Weights of a small transformer language model.
Training: a variant of Adam for these matrices, 270M tokens.
MLP neurons of a small language model. Each row is named by its layer, matrix (down: output weights) and neuron, and shows model dimensions 0-191. Each number is 500 + 40 x the weight over its row's rms, rounded and kept within 0 to 999. Numbers have three digits each. A neuron's up and down rows have the sign that makes its largest values positive.
After each neuron's rows, "fires before" lists the tokens most often just after its 100 highest values on Wikipedia text that the model never trained on. A number after a token or word is its count.

L6.down429:531504548432495557522572458518427449479488482519517446471480598490512509534486519538497531485530537503489564502556510511491460565506501497473544543512450488475452536533509531477546534387553475525494510583402524527574491515476494506491529560492488454558435531485483477546499439555508519474450521490447481576521504476480525513554497525482481530497556469508499475516491514524515451501515473496494534521521490508462509436564483489571487580522467497478506535507504455461529516387473671509450523482549513452498463496647511550526462501470492536471569492476455489521474470534496570473
fires before: " |" 48, "\n" 28, ")" 6

L5.down216:470488470525475517388493494514416503463528553503554490527487397517476487441535495458526605500530494436487539485526487633461465558499460483489478471569503541496484507518475534477477457442501472510460573500460495526487432466534479538498562546496574550516479554421540539537497538536516481496478460538550513480521566523486442539506531515549473473463507541545505495522510442471494530540507519498500535492482381491501512555472485524530490421498549495426481516526474523502470511470497631540432544487554523487534396491503506525495582498408449514481500482484503509495475478457483431503
fires before: "|" 59, " |" 19, "\n" 7, "." 6

L7.down339:500502496556513500508508497450556542503497476482513556493503490475480471575468500467462482482552508495502471461490522533537478477459498484447463522491490540482469529508530518446495555480540489489494496541494496474710494528487469531515444413573543546490497528477490448517553545531509529500436501548570537515399515514460477470548593535606438505535483466467559534520488493449586520507426475506548551488471505470451479502487577512449558516468458507464440499522510484527525462501497520502554503411483512461522564433480513500551537481572484437521527490537474547506509567489585457532
fires before: " |" 50, "\n" 21, ")" 8, " round" 5

L6.down263:491559491542453441474453506537506487493476444536544526515435486464440484510508491493458447444476522566461530517471547433476483541514451469420465514454498455474445465581442442563496500517424497503445462538529510497605520500505397429453483527518499562483442553503509485577520458514492518464515450510532453495518490464407467522513527492535505515486427451481531550457490457492458452525466526451484525521523571515531445527451538537561490523518491522459450563536467508532561482484536463451530532519513502541476552557479503506534468402453440542471567522456499516465471429504592559482
fires before: " of" 44, " to" 7, " the" 6

L6.down247:546534477522505455521541534537523468456525511423538535521431479513495493501479569469428589454475510446513539531506462526555494402430505532473442467435417478453528495499439485526485557543568454433479517488459538534589481567557529481450439520499488465517435465500433501477513441556559545457577496494486512512491473482465518484484459500436504535527457474572488512520504471515502468563495515472559527462508467476489515546464449541497531459521484419474491481465489549502432532547394538524455448514469597491480454517517565532463461485513443569472505501548501553508523472468528545550
fires before: " |" 47, "," 8, " January" 6

L6.down39:425474499528525507531541490545475485479457443512517556520476426443524500516505448482482471428463502478497465471470516488478507548463513497485468536555444529559508555568562536509550517514575599486555395509535529407503474444512500460516469460442512564448515446494520456468403554552444537553479523477457515460554473519505436485511464521495473530454486539486556480492463502397510564503519487387507455552523471470502505462432532517528471469510516499455474484536539449490492512473513476429543480582452490524441410514486530531464543481473491553490493470530499537585517442477479538549
fires before: " |" 29, "\n" 12, " " 10, " 6" 6, " 5" 5

L5.down383:486530540530438490491511551511531512554471501504513540502504578562435492495482519539495544454512521535463497482476514493500504412493537529478534513583501463423435553511526544398472472599505488484547564448498489462592458487494485551445480517485482483511552525546487512574511468460563392569533463509556504549405475524542469506576427580479596514470477507529466466474409511486557580536506536518510553500521486471473526444432449479516482463458473476515499534434530531526512471496581503497547509530486531435522489471477476527489477482544466450537482551448505507459482497560478492498
fires before: " in" 20, " by" 16, " to" 14, " on" 9, "." 7

L6.down361:500465505532514498459510433487524577540551513528500498503498518487539571475480511471510484532516479490475523540579513524432527565513510564561482591482510497465462489497510470491506499499555455531493418511527467527674493505483495507507490367510509500479438555517548489525503510455514525505578543535490504452489484536517512537515531475405461446478503498562501446532496520546443498488382506477520450568470488513499518510475516506483467551484458529484543523520492456547520488540560375477527454481625448494477484520492520537578494441543550443490502518554566482529494523506504524517
fires before: " the" 30, " a" 12, " an" 5, " his" 4

L4.down438:559545557533516573534567437445568495545451512524486468485460500535485477492495542484427546609521460490454433502543486537519427503462572503540479466550544468497457503526568443432487559453486503497521483434474486518494517483450527486569545584476547437522433513488566471509554488442466461452531534517540503459535540466462500558473491543501515514527463478511533482457426444497524457517454512484477498513496549485496515490520555536447462509544385511411471573510600555481508491471584487467534517481500453432525488470515491527512557522537452538540541560445501523519494525538507501514
fires before: "\n" 75

L8.down282:511573475518453474476571478445521565498509473538503549515435499489557465514513536528483482445497552473502535525556494557516511436532494547494488496522485469481533509540502513509489432410446505561443511485454524565636471532499519507530422557519520562500433484459488504407496454447506489473505404550473481529397485451528550516500525559494504545467545501483553474531484432512533438482496545498502417461450451454499504490534439550510448570502511506445531505510481467515579486488492567570475519516543519474502531488547571439524529511443553604478487443499486499516454462489527495514
fires before: "\n" 28, " The" 17, " A" 4, " As" 4, " It" 4

L8.down78:525515468467531540450469417517580531457459491435512554583496520492525520550453492564483456545556559438530525508477511512558512477457529552419475453544449533444491557465495525539460537644508531494450477469498499427452507525474505504560562466468420522532541522528509471484527482526519462517488512480482429429442483536522446540503460497598481484557535455478552406542532496561532513491575496477523482492526509537480504511576507510529535494498533518511492470491518453470538458482499403468447477549433471530569550479517464480460453522505510586501490540513507474505559541475512476538
fires before: "′" 26, "″" 26, "\n" 16, "." 15, " |" 4

L7.down389:505480524549573469507573500526524413545518490496454451522480496533535442461524424487476465457469525527455533476490514529537492556426490514526513480535503442499497498495542524500555507510559472445463535489474519509549502566492531546487482542497531515499473443504487551510535470560447488418566553561541450521453439488424510469562472474447489523475507523424497483493544517500508532430548495484543500515464574493499433456473429536571518494493506508507416473528602488540430566568460519510502396543497498503386488463512530511476544521484529501480467506460501502559614570483447521456
fires before: " |" 75, "," 7

L7.down19:569474529503557507522526555534462534481461559523487448604445509516568460519500544428507503453526465521473490468459504477514536535457475502489474485484572550487443507488594513427491519493476483474508399474513472548568542498472505458533489542568452551499536477411509457436490473553496465462483548570556513553474512486422560546503544519511456482473523477516562486517508600491556451531526461468482508574523527521500507512467463548526577541510559542511514441499450476519570485516496506558548531444554503443479545440505548508430555526515479494536495521474538405574544491528499531520
fires before: " |" 83, "%" 12

L8.down5:457519455487407573585476438515528508581500508485497463598469440481382480444427456501440553482495500507474512466526492464506550514489488488428459497490519492488463501505470504490508521574487555512410486503507489508613529527502470484510543532479509494520506475536562565408507430528501555509436533507587569533517490564518576486520454458475452478550510515500502466474478536460499527489505441517499488575535492495472481519561503467473481480506527554527521494469509505525546502492542408489409477453426511516487523471595551494509540481416550544528498508477436497498493443501556509518
fires before: " of" 55, " that" 6, " and" 5

L7.down377:470504542445519448448506493543501517491536522558551465445435477497485481442485441532516405510455537478534492524548543429501489525587492489510525462474498450531550490507450534541485527506536518530474470487488495548438537535462432475428509426484511470462502521501564569495481500453560422494522469517488549478533469543530468466504514557542487476423547502521531515432497449498406561559381513554492463497508421494464487488514467428522490579551519531494519601481505516550503552514488493471487578499509487528554513496437574515525490478568503473612493501482418532514489463533492549505
fires before: " |" 29, "–" 9, "0" 8, ")" 6

L8.down487:517504553504434466499458503493462561456441528430548525516422482611498527487531572557454533501509517499440481561510474551466468464488498492499549515494487506488503575585443502536460490463578480500496515503623474505633508471490465506513518490495546478471454518505477497454539523555531495545501514569436537449465550517543465502472433434404551510553459552529596491582534483521517583543532516526536430497516551454556495480461517464486523513518500476489479547489437509595541487514518555539494531535459503465500457531499497469528452515506417493506504513484492499464477520512450537512
fires before: "," 68, "." 4

L7.down57:584465428502490517480542499565536567522526533468501461477470524506544477531492478476492545531532492595504489478453497492518523494461496486520472479529478531460485430494517520566553481591559561493500417450449495471541562532500485481427524483502433509522539504540482532486493475584470500525417444543540537524453498521489454488471489491523481478478532490566488433542445540572453541459572549495514551556483518445516437497457531459516495512530495490500524541490468464503459558537528426468519475485533484445526550501415517505524429518455598540567439569497536450452503536515393473584
fires before: " |" 28, "." 23, " by" 5, " to" 5, " as" 5

L4.down314:479530546513540431444476451496534536539584478536468478472532461487498536572509535468537491480482548431508469505527491529494537496507461548523486509456545530501571521477515503477503513271558490494547485572531510559709454470517485561549468509560505544495506500492497514516520555522531477530469480540479567460545505476537532539484447545425495459501462535530498538509503507504505546514481496477508483561475493490494486498458494471434467477500465525477528499527501485506514503498495570500487540515540520494452501480415490485498492439523512455524502576474467448470481547538540498540
fires before: "\n" 30, " The" 15, " He" 6, " She" 4

L7.down192:421522558504530463499467440446588485496497516555576501456500523515497412498471498454489480471535500521551460472476523559511541507432475515521453480547534534595425489434523481497522398535485506522463388474499450532481499486503513491554478482496566560525534487435482520502463551489477552499515488465511483468453569433512467549491499536477492492508461451483491570549471509433502625491463428484475484489507447449450524497533492547468456503459478553514549527487462421494578534533449427459530476533506499464548589546489495432513534445440495505516514451463518522550528520487498472556
fires before: ":" 69

L6.down171:524498541423437504453471505478468527513423490503505474495555511543473515555504488482470519501448490426474495507555480510477507414530497515503527498534475505507471499505470530513506514507446508482491566548474457580503507432420502476515524488468517461521558513519549416459528461518545527521522606519520439490496494518504480479381495484482523511499518526462412394523550518550436522540495564519525423459574498477515506488607498500532561430523475433448428430537491515453491502453467577507435471505509426488517491452555496481477452440493473566490491467521532556513520523483422446420
fires before: "-" 48, " -" 9, "\n" 7, " |" 5

L8.down231:518521492561550471510491490555495445527450497492403592481464430484492474518520544483524488433538485527436484521444501512525515497470470524489494551442547496495494525577539536516462511512515455520489475512496547491383504479482460505550561572504567466511479523511463507487515563523478493431516541581496578509615525431544495442515477506500493464517478495554501558502500510521524469467496523491569575455478509482540521496433491492552436480506516441499386548463478448443450517522485522515520486508571478555482514484562537519528542531462528517542409374519489460582527496541532509529
fires before: " |" 43, "th" 22, "st" 14, "." 6

L6.down484:530484525435520491580496449457505488536482517510559440532484539493537508508552453493491472567554563498469554462493480481463476492509484495528484452435478525492533520427487526494539497603546499477397524535565433526507574543548491482409542453414476505449503470558541598538461519574478479482535524464477490539532486407553503459490451476532537413490483478529562419504509509456477473515506510458504476516504433542505469489531502451525485470462502499482482497470494409463508482440408401504464459521501484516487470535505553540522593506469555537545484545519482532510523441501495485571
fires before: " |" 51, ":" 4

L7.down249:457542527515470428545450543539463533454447552525474517460546532504491496482501480492416492511487493550560431499541500496496444505506475531474514546497556515538450511523525505446494481502566434460504491493482489427531427508539502541482487473468468430495467550465542478495518496450546464447479526427518471443543537483471504578478476508580479533553510402540460477461477522505508498526558447515423516527503531506561556490516542526509570483491490586521444437448521509468518505528536366410468447433536598511489466480478524455524533572506504467542458510450550514492489471439442514430
fires before: "." 24, "," 18, " and" 7, " to" 5, " for" 5, "ing" 5

L6.down184:488503547487556500489466543475480500490524492484541477512487445539513442577457500497458464511547457521472528488551447504580525510537590506509499526508513549437479471431518497540534518572462503495583449426595550481520474534495454461506555509486503468580516499422432514466525458495497462463530479471481531502423459478513474550501485595536552481537544424504471491447543542500439490474408504547507476471486507546524458522422507487521490505528539442491497491524483553546460454577470411506472537559572412487482522529433573485521484443492455508548578499531462461482523539511504455432
fires before: "\n" 57, " 5" 6, ":" 4

L7.down43:466479459514478504511477509492532516459493527529486508473511527565509562568497498467494519549501481587576484434519486552525443529440489529525464385451585593481599542465434555478516470525535474537532487543448528450460432559436552415484464461519512461406564447560468503557448507475492509494442532491537510509468535514513568439438498526548546432448468463489491506492478490485468544563440464459535487531470423553542515470558568478479454453502437536465491534506483485470524520495525478544486441495493523482501587549496500509525511505516487507509510498528519516498460481571576519542
fires before: " |" 62, "\n" 4

L5.down440:507508455438430458466473508571554541483501494524582442519545515476484477492507540489450531531479561530450553547523437485445472446493491484532558490508490478532511496532417496428512521447489531521585575483478486548483416438561522463522563519501545540555525531476491398523501512490490504550520446478509528373508541504529522515529466488538495527543491565527539471410425476426503555482458519491556575594521513527501477471458521520467494452524462442463493509517517423489486526528504516469423453497441547464508511501499468469499549500419521419520461449501541514539464480525558515512
fires before: " by" 28, " in" 22, " on" 9, " to" 7, "." 5

L5.down176:511479521521504533494491494496515499529542492489490508470467510479515496500511537476526528479502507438486445550514495516512527436523542491489498541454560498460513525540494471490488511158505528514514462554517507498728514485495465491513496514484515523474495503505506513497505515500538516524490490499491494475522522509502479526477479467431488531518528514546483496487522513497492471488599485482510419534526466480543504514537502495485472488554522514483504539490526495510476491486481547535511503470539531457494482491493547436537495478499535509449517544510513480517463486529438449492
fires before: "\n" 34, " The" 14, " In" 6, " It" 6

L8.down289:465489500435499533510566548459484518474506437506519501523492479509483503482498490493577461574512506545488489513489525478507553484482541535503529532480469518523407516528453521530451471632508439506463479485572521422722478545500532465504444428579493532496505498535555538574460454517461496543493432489485511498425471486430531454442498453462489467488527532483468430465460550487508539507456447490471452508469482491481535458476475496540472493535450524505526449519441548490516469459473453505536493522560569470511444509510547517482517525486476515486539572440534538523502462488471517545
fires before: " of" 27, "." 13, "," 10, " (" 8, " in" 7, "\n" 5

L8.down341:571560502490439507538510475458494499501500467529514552485434491517521493544485487477492514483469532447512551465525524520500541372496514505536515538477545502459515548560519472497515516395500501549508451551485516516692480484537484450480406522534550519497389526452466556455486458502526515485528491524434469531470499495490502543516521453508470620500533488524490525493496524571513389482591463462525444503526463393513497462554465541508484529561485496493488499487520462460516478478495494519496534415513540459564474512515465487499514518474524560507467536527473528553466490564507527498
fires before: "\n" 23, " It" 10, " The" 8, " She" 6, " In" 5, " He" 4

L7.down354:453534495498501520572522477513501505542525474527488490532513509485559516535477560496560487579508489537491541527478579563553522527586540512605526515519420487526457589459428541473496499575421518571511510507524541481635529488538501554482552480557480512509476528518518469462540476533467468508530508486532526485472519544523547560468463555484545497493524540478520496491432477542544526536547550573526498508443544589450527506555451544524490495548494499500458430524551500470556484527550388484525521474567483515494505453516522537452495443516459490539484447452508490426512449475532421461
fires before: "." 33, "," 26, ")" 10, " and" 6, " at" 5, " |" 5

L5.down454:480522404518450458463532506492491497467475561569551555533539486509460572520464513538458461507517501538483496539522471469517524474508473547506539423553430476478472517477591495437502483428420547529491457515551542504605470452512446493559605512478565495455486511521509482586474445417542508569497469571558525568499422457508517523465495502450539487505436524486514461508536523489460602475502497518521439543469492502498488458497532416485518448519449500495501459484530469525558475509499422490475488475552530502487490531387561515541492460515470443568485528480519507480487483561475483519
fires before: " by" 19, " to" 15, " in" 7, " with" 7, " as" 4

L4.down7:484544469510507520493566497465536562434509555525531428450485534526455493462513448510452495481537484393486423558499437459469450442444491503520510472497479431548564582488534539498464463485470556514496529486477478465450486602550510522503517508484533455555462557522530492489543429527535503586523512452556505619442539512472491472480543452535479478522513541478478469448551420501447542525518540487519472490475468474506482426575523471556573474524511526447457465449468553499494475474526525574490512494546446452466480508521452458479470561503457498504559531501485517563485499503523421587
fires before: " of" 54, " |" 13, "'s" 5

L6.down38:479615502527500584480463453539501542437461478490525557552479510531516460482452459476530471542487473504519424514557562518474512493460487488509508496461558494434470437555445420492518501585486415516501455518465432511580453595495552511506481538500542459498552502506578430566482532483488507534453494505518555510516502442493473521545465482486514525421455458436482532467493568526469490507388455561428522479466507467485490451468419492482446467549506556505535560447531520525507467485468527546475504475522512505433483486562422544497501484463447520515572544479497553508466503483541546507
fires before: " of" 23, "," 19, "." 11, " and" 7, " side" 4

L6.down394:509506508511518537462480467507517517527431542545499515494528459609415457493487546503531488463506488513401433517530516627533516553442555456493544518436485479450497538498510530478443513518478428509527472463523463464561516465530477480550486525518475501495505539492496504475490437474491471426490471508498471521491462506470488531464443536465507503507536394485585438495472551472443429514519524486499467474480512513460567525538470447492508437434478506499517655473485500518523533450473608496567530473491543478538518447542507502516468458551492498481553535507460521488433546531616518462
fires before: "\n" 94

L6.down463:508469518433525576538507555503461537500494567541492428551467565519462511442474480487582577479502479480458512479534488570481495537462523496486507527533480528501528508509460533450519485447473466497491522539439587524620478502473499514454463503471467435514576525482548495498468430561528524449456562508467447505479582541445538436489559461526464518449540554536524462523522525533450489490567463479575481457559495519504496452517474474544540504530491505559471526561464458514484557480463580518442509508427498517504491441559447459435480525483496537421566462453464487534450505488459447426
fires before: " |" 38, " (" 16, "-" 9, ":" 4, " of" 4

L4.down441:566581519543435461560528536560545507438503494464497500577482454511500481480562454473550544513476496501473498507497442478485550467556432539462523465506490502485497428536565501456478500474519445473591458449464501548495425521455516481501476618456473519527532476445455449499481510492577485513547505504534491488458501482562514495492530434526535531495498423527537491578462549596489513492430471477500544462476506547465472499532544528468485505532379501523582479535462502423569528521525600477561479542515523521529496499548527484452514517479462474536512540438498506404524465479537483464
fires before: " in" 24, " by" 14, " on" 10, " to" 9, "." 6

L8.down346:497514438495497434516508564556525488487483536558532463532453547449444529536510574517490592533511542543511451528465443417522495466541507537478550466539506469505515536510513556481510491558469570513561533431480533467410511497495511480481518604474473527507489446557446458472479509513519476528477545545426557594488494484393508451463495496531550502478554476508469475454474497481492490496624502481456498424545534406510439430422525451500509463516524499468470488444520495532506521567482522482528432525425525492477565518542497509422505547485520539505443485446512493495523522532540536465
fires before: " to" 29, " by" 13, " in" 10

L5.down347:524482452526463538456466531458504556607431483475517434441481545491479449493490429452452528474463495487507471539476530502462531525444555518546453465549581529501514468491461539490493496529459464492473468552522489498551508578527474442543485509526530498568438435573500498449466602445518532506416426503428514504553516482476478546495515513453413503455479490476535509534488472521489493457587479437526538511472474395532519411539463531512457469480539545528454417489466465560530492492473480523462477517503511533458543503474503441480497492515468550472535544555481483470435493591506529571
fires before: "\n" 48, " is" 5, " a" 4

L7.down181:563518608563498483452573478484515466543535521548458533463511443484508493501400511456528520465522539523416596526540497484509494478546546469478461416500559582457528571461435582500474464515477488528499461493397537517553422536530528489515509436486496549570556520482502464493450534510487503482515486470515511554527445486525518528486511486520530493517492418585550593541514480493524510516453514452506420486612490522434475486492472595541510509532502554475531476499495465484493490491508544539533465521469416529490449503477457488470481467498489485497476472528446486544496469528552570546
fires before: "s" 26, "–" 12, ")" 10, ":" 8, ")," 7, "\n" 5

L7.down456:445459502569521499512561420463492543472469508443474487428470502525456446533481509546495473613523427559499515558476526419498519568546573579461482515503457504494523533511529438496424483502544479435579515503514507445483493419553496447556514504502543524484412476504530441529434484488456449534517462496568483520553472516451459530502544491495510529492466529516488520521539488477541534550533485501487589547394505546472456393488474492528436486468478479490555478515530537524468541521516536517514493501537473516588500529486589517478544490451466475486457552491545452529461480488421515528
fires before: " 5" 27, " 6" 9, "ak" 9, " 3" 8, " 4" 8

L6.down114:537490480503504475545516502535478485476540512540517505471478471456384505455479514505465519504485447500500531615443524484475476508514485478497492482508521508477449575524533513547430519480467481513501522503518494502718476527487500449513494501548469482487521463515499518525545477493496389473501465487491444508417512482485504446474486405424518487465503518504489482458489398465527433478356458519512466507454479540437473498545569515485510496543429509478538518509540503537512461524488579489452492537511492481464546467533499527501486455518498503477593510483525493551489490516618512496
fires before: " of" 67

L6.down490:534459457483493541500494437513549508500507437509537489530493502487586537478529525470534554587515491511459515487501507575502506490498481472521495480495503487459497456407493478485487479462499505534489487544550491527659461481478479492540490471519487482527405490408544546493461576540582448500541550481557519442495483473498478530497510473482489518472500519540500484548484510581475486537350483492523482533515514562517471609554495529497496554548494527514514483452510537514509496502529389529568518451496423478431404585498485539520551438494540459495506580516472496523463470484495515468
fires before: " the" 46, " a" 5, " which" 5, " his" 4

L4.down447:486465490480521473555435444564448511384457585477492468559532483523554484561451474514466504479540519469490556518462489457454511459495497487598500463475451557518535479480466502530486508504508487448525495507541473494430426494494451514464392478492508450474552471527489498476502489511545588477490452477564521591505500486499467582515503481457470525486500503552522529559561448476479493454435523530570521504528508490465526599483485530448509511502493466505478488458532512477482436506501390562503498607446546497504551487498473533514513494505476509532474381541530492453420524430473472446
fires before: "," 54, " |" 23

L4.down336:528531516492500488468514449481505514465502487518519528533486508519511471408513521510502532492468433534490373478462509438483510457506485460483514491511535468510456465510489523501493499307506509457495465609527505515710457525490430472514518562482529488497524435525483492506487529497524508484563541498539456441458485502489494475524533480524525490523465478538490497498513527517570498485411475462493501498485494540505486503506493469494483468491467555487527515463570560468476507494563646574522443530502534515519454481535477541511501476402451492475510505465523496462525446526523467480
fires before: ":" 51, " |" 7, " (" 6, "==" 5, "\n" 5

L8.down145:483548523489500535551558462469518512526558425465426506562460497451540497519473542540482546491519553518472545549515483531514450440499464461508517551462482473489479465585568508479513443431487510517445474521448470549559437459570499415506475539554498505441381496560513504484436507484483550488487551500487453557516510421524519500501494500464506541471450462517589472503503543551494430457542483478448440482464513475447481479438403522491427610501547534452513510515509475485543487534517415548491469457565520469519444512456491553560429460487537509514503467501479492515500473498491576482
fires before: "\n" 86

L6.down97:458494431513461530479529491421522497481472445523508472490523483484500496466455519532521457453491563528465546467514532455555495478484505418503452487448509520452476522538481490430529563524548463472496424546539451558368520513439455447501494461522542588478545402534406473504411518504518506519518525504437522485566463508532483507525429532490552478493413515501526536408491446510490580486475458489535553527560510565436462469468481530470491593480589508519441457564517480446470517518440435536484434571505511477465504524466503470468479501489467528474550486510469525504489487479494510503
fires before: " |" 45, "\n" 16, ":" 5, " for" 4

L7.down417:516472510404520476465467478483478456522488526541534493485461502605511452520478505468535526451561493528546514428548465509478538481456553505471465555515454540490541466520486519491511449483416526521452583529491492471597474557470551525554549522483452483481460391459541476505548487523579607444498491470486453556463519501490473462552477444566514461486471471546510554483494473498442577494466512449453469520535486463482469475459425539484567526515551506605436463487402495555539492449479522548440449526518457550466526504530464461500482528525467531490490507482502474549500431517501442506
fires before: " |" 63, " of" 9

L4.down86:572423527562548479500534464520518560584529534537515497567505570505530499497503482568468540582501469465532500494501493479569520518510523570535457515507449524509506453465523520429480474537489460514489431461512514468260542416480497519495485504492495418537493493461505493566526503428438446556524494490478496519575443479505488548459504519489471454489502495507487493518538532522443514521523538464476426522480527499523542502507507500543493539494508451490482469436550500564478532510518482542484553545560519534461494495448459541463476448439571516527490526527459490492496450493484547432
fires before: " |" 44, "–" 11, ":" 9, "," 9, " January" 5

L6.down276:474516501518473535546478496467506512553575500516488393534526555445475387450478502480587467502512502536475499480470534513526525489472484377419507498471450482520539502492483447581510463522583441517435491463541439544553549513495460496559531510476503540431536444501526528512495507499428507561475478439445546460482524532502555462452516481516559491487522571501498465531565514474563536510402490493477550497544550471528514485426527468499485503519523465456457496544557524478500584549536442545574455549497458486513492465488485478467495544417481520491496478551484544489514440531572448455
fires before: " |" 42, "==" 11, ":" 6, "–" 6, " votes" 4

L8.down29:516549504589535553514395538443470515520450460531538561550439487485590442504477540547506468530568424526494438499527523537448476468469461467482521526480521453440557468448486490540496555486539502488507448492543485472417552506568464540469484470539492508462442496456487509511541572458401509465436433514523492431430472489576525528511488531505565508532492491514532472508490460534508569490478465491500512471488563557522482440515467458482444496432469491478507485522491513503491513500449519497477508494544434514535454586510519549493464564454450629494486462501504443495403507531521527524
fires before: "\n" 48, " |" 5, " 5" 5, " 6" 4

L4.down139:521479490468497477489529479526453479442537503514545471461504509470518521445473552472498580468499485540539487566456478550510487538473438434582583533578473530560503542489494589543459505531510475445480531430504497509554509525559500449509493403541496499522537469494528510457530533502509498556559545474523542554513421471433524512556550493473544537503514488554472472521542458468483536525435585455516429468461508532508486585577519533450459443465545554513476576547601477458502444487510488464510535465526461527514499494494530457511534489417529581464542495510499538496577448449543561511
fires before: " -" 34, "|" 21, " |" 13, " Real" 4

L6.down144:507573506466499489490469543501449442489483479462473492487480537527496520518442533485523504520479465519479496523526486483539444499480547473484466459524457541489491564484481421488513512419427496547521453528480462447714494472462528517525531529553474507548527565511530489515530536547546542515474536492503450490502463449416545492492514483544517470489520461458477451443487503509475574521373457480504447511530469563450475561480554542486468486539432605493581489531484530523448480485533525483487551531499500491534474490455473607510453513411488457556491540510512478506487510495465439489
fires before: "," 20, "." 17, " |" 12, ")" 8, "–" 7, ":" 7

L7.down36:552526565516528478498538537493519466507457551587494529469467549576461446539476554493455498492454496543531569405554542511517457430496488525470539481587474509473431530512512526488564559553531507505530510485469464542579487513490491533529581494479499436566500516503530478500500502540461425503464474504517458510459512511516529451508466486537509501514468543556473539567458506445516494520513454544498458580534511495460521504639477561508425498513458529495509481433464507510530472430448597522481533497515565407509455509562495547483507505500420502540547460428446547525514516495569543478
fires before: "." 50, "\n" 8, ".," 7, " |" 6

L8.down394:526463506578465479540543487509531463540479588463542508500596437486449461519493483464492599464498515525500475487502505487406407529525495474419552426452566432522448492441449477463454494436501507509519536490542432565509465445511533507562447504470601434523476466436462501478519546465514533501509545490519464428506518505504484483478479488506511539547449520449479545548498477486506358538595479487476478446471531470507479501575532459463528524482533539462492476515545597551481515472502548479486512535454502547525437496547473484512496491524429479545509502448447488507486476494498535475
fires before: "–" 38, "," 23, "'" 4

L6.down249:471481445634498496469543462452527544477490550511477472519514498472472584439500514543494472455584467557462539481468520508528541551439497424521505505565502521407520515434535503498520498472415468498481538494352467547503503461490551465522492495447442428458495503531440447514456491638453494465505487542464513549488515552515457536443568482546509487475540453516478459451474484475522521515489467556561487519526465497488534420511466526506549516459531432542485466495515450521450510484520596508509463537483522531478572484492483528473500525468506558468502511536524469507521535453508457559
fires before: " |" 81, "." 11

L7.down423:455528497483417475503469552523531480458560466490447531502522506527572432572532513480482575531464453466503548561508446565444486541460509477450411477497444471516545491442440461514517460503467482516445506517557462539613509542524476440439502446515509533494503502549494567540452499489530549539523506503520613515407570518497500460511446480493531523474467503479500531543505512526442515493478534522547502495507434514424560562506568485458514518501524500552482488450492454544505507543471565518485528479446556493568542458527474460473465502466496499535529543467437542437435548441410504557
fires before: "," 68, " /" 4

L6.down419:510467546558504452512476430536558541538482481550419515531436513524468499523491506472491506497558493497522458509596540511446523504495549542516467557557455529530470539532506472437481537436508420569563506504561470520553553524514534506508514466499528421550485577486594532475474396514494474486522504490523468469476529475492528491565515544523560479486538454480514418478446480561524582503483513534497503489428493502433456474509552565504472504498440493522555463502577507498465491462615588544515537511547500437517470435475516529541526446496427526561478511539500480476542475487452505574
fires before: "." 24, "," 21, " by" 6, " is" 5, " (" 5, " and" 4

L6.down240:489450438487464494466535482526508535496520535534513474555579474457500444507476509460498492459468542596402356558460447476507497528554458504530476439459544507514523519544553502491494477399490537513452562534508455485554531532542502453488478600521512537470541458575451483485490521470471557490505454492449559523524524576447507472537481476457512516503456573462535484488538498436549419488434500504525464538556480463517493471587527512451460512501446550485502497476528489584452469548530547496589480454476505459559519492520479471473513527530494509554486442569537495488465500430479499478
fires before: "," 87, ".," 5, " |" 4

L6.down154:543461545521513486516532580478527585508494501431456489539500471533532456432594503450456538490495506547484505498495423507512525445531481548538444515504498497492464502471520519551481492530493558491468501507363471498523604482435515571495518402551576468564519517494509493478534454470437522498520499572478522527497485429524427500534521521465450492534438599489502521523488547552507566462570510542549495477519495484527482569476447526489488521515503509516424581512553481486443545573530415505524503560435469470471484468505529444564516495472529501508497532475491507529502493560430466437
fires before: "," 42, " January" 6, " April" 4, " 0" 4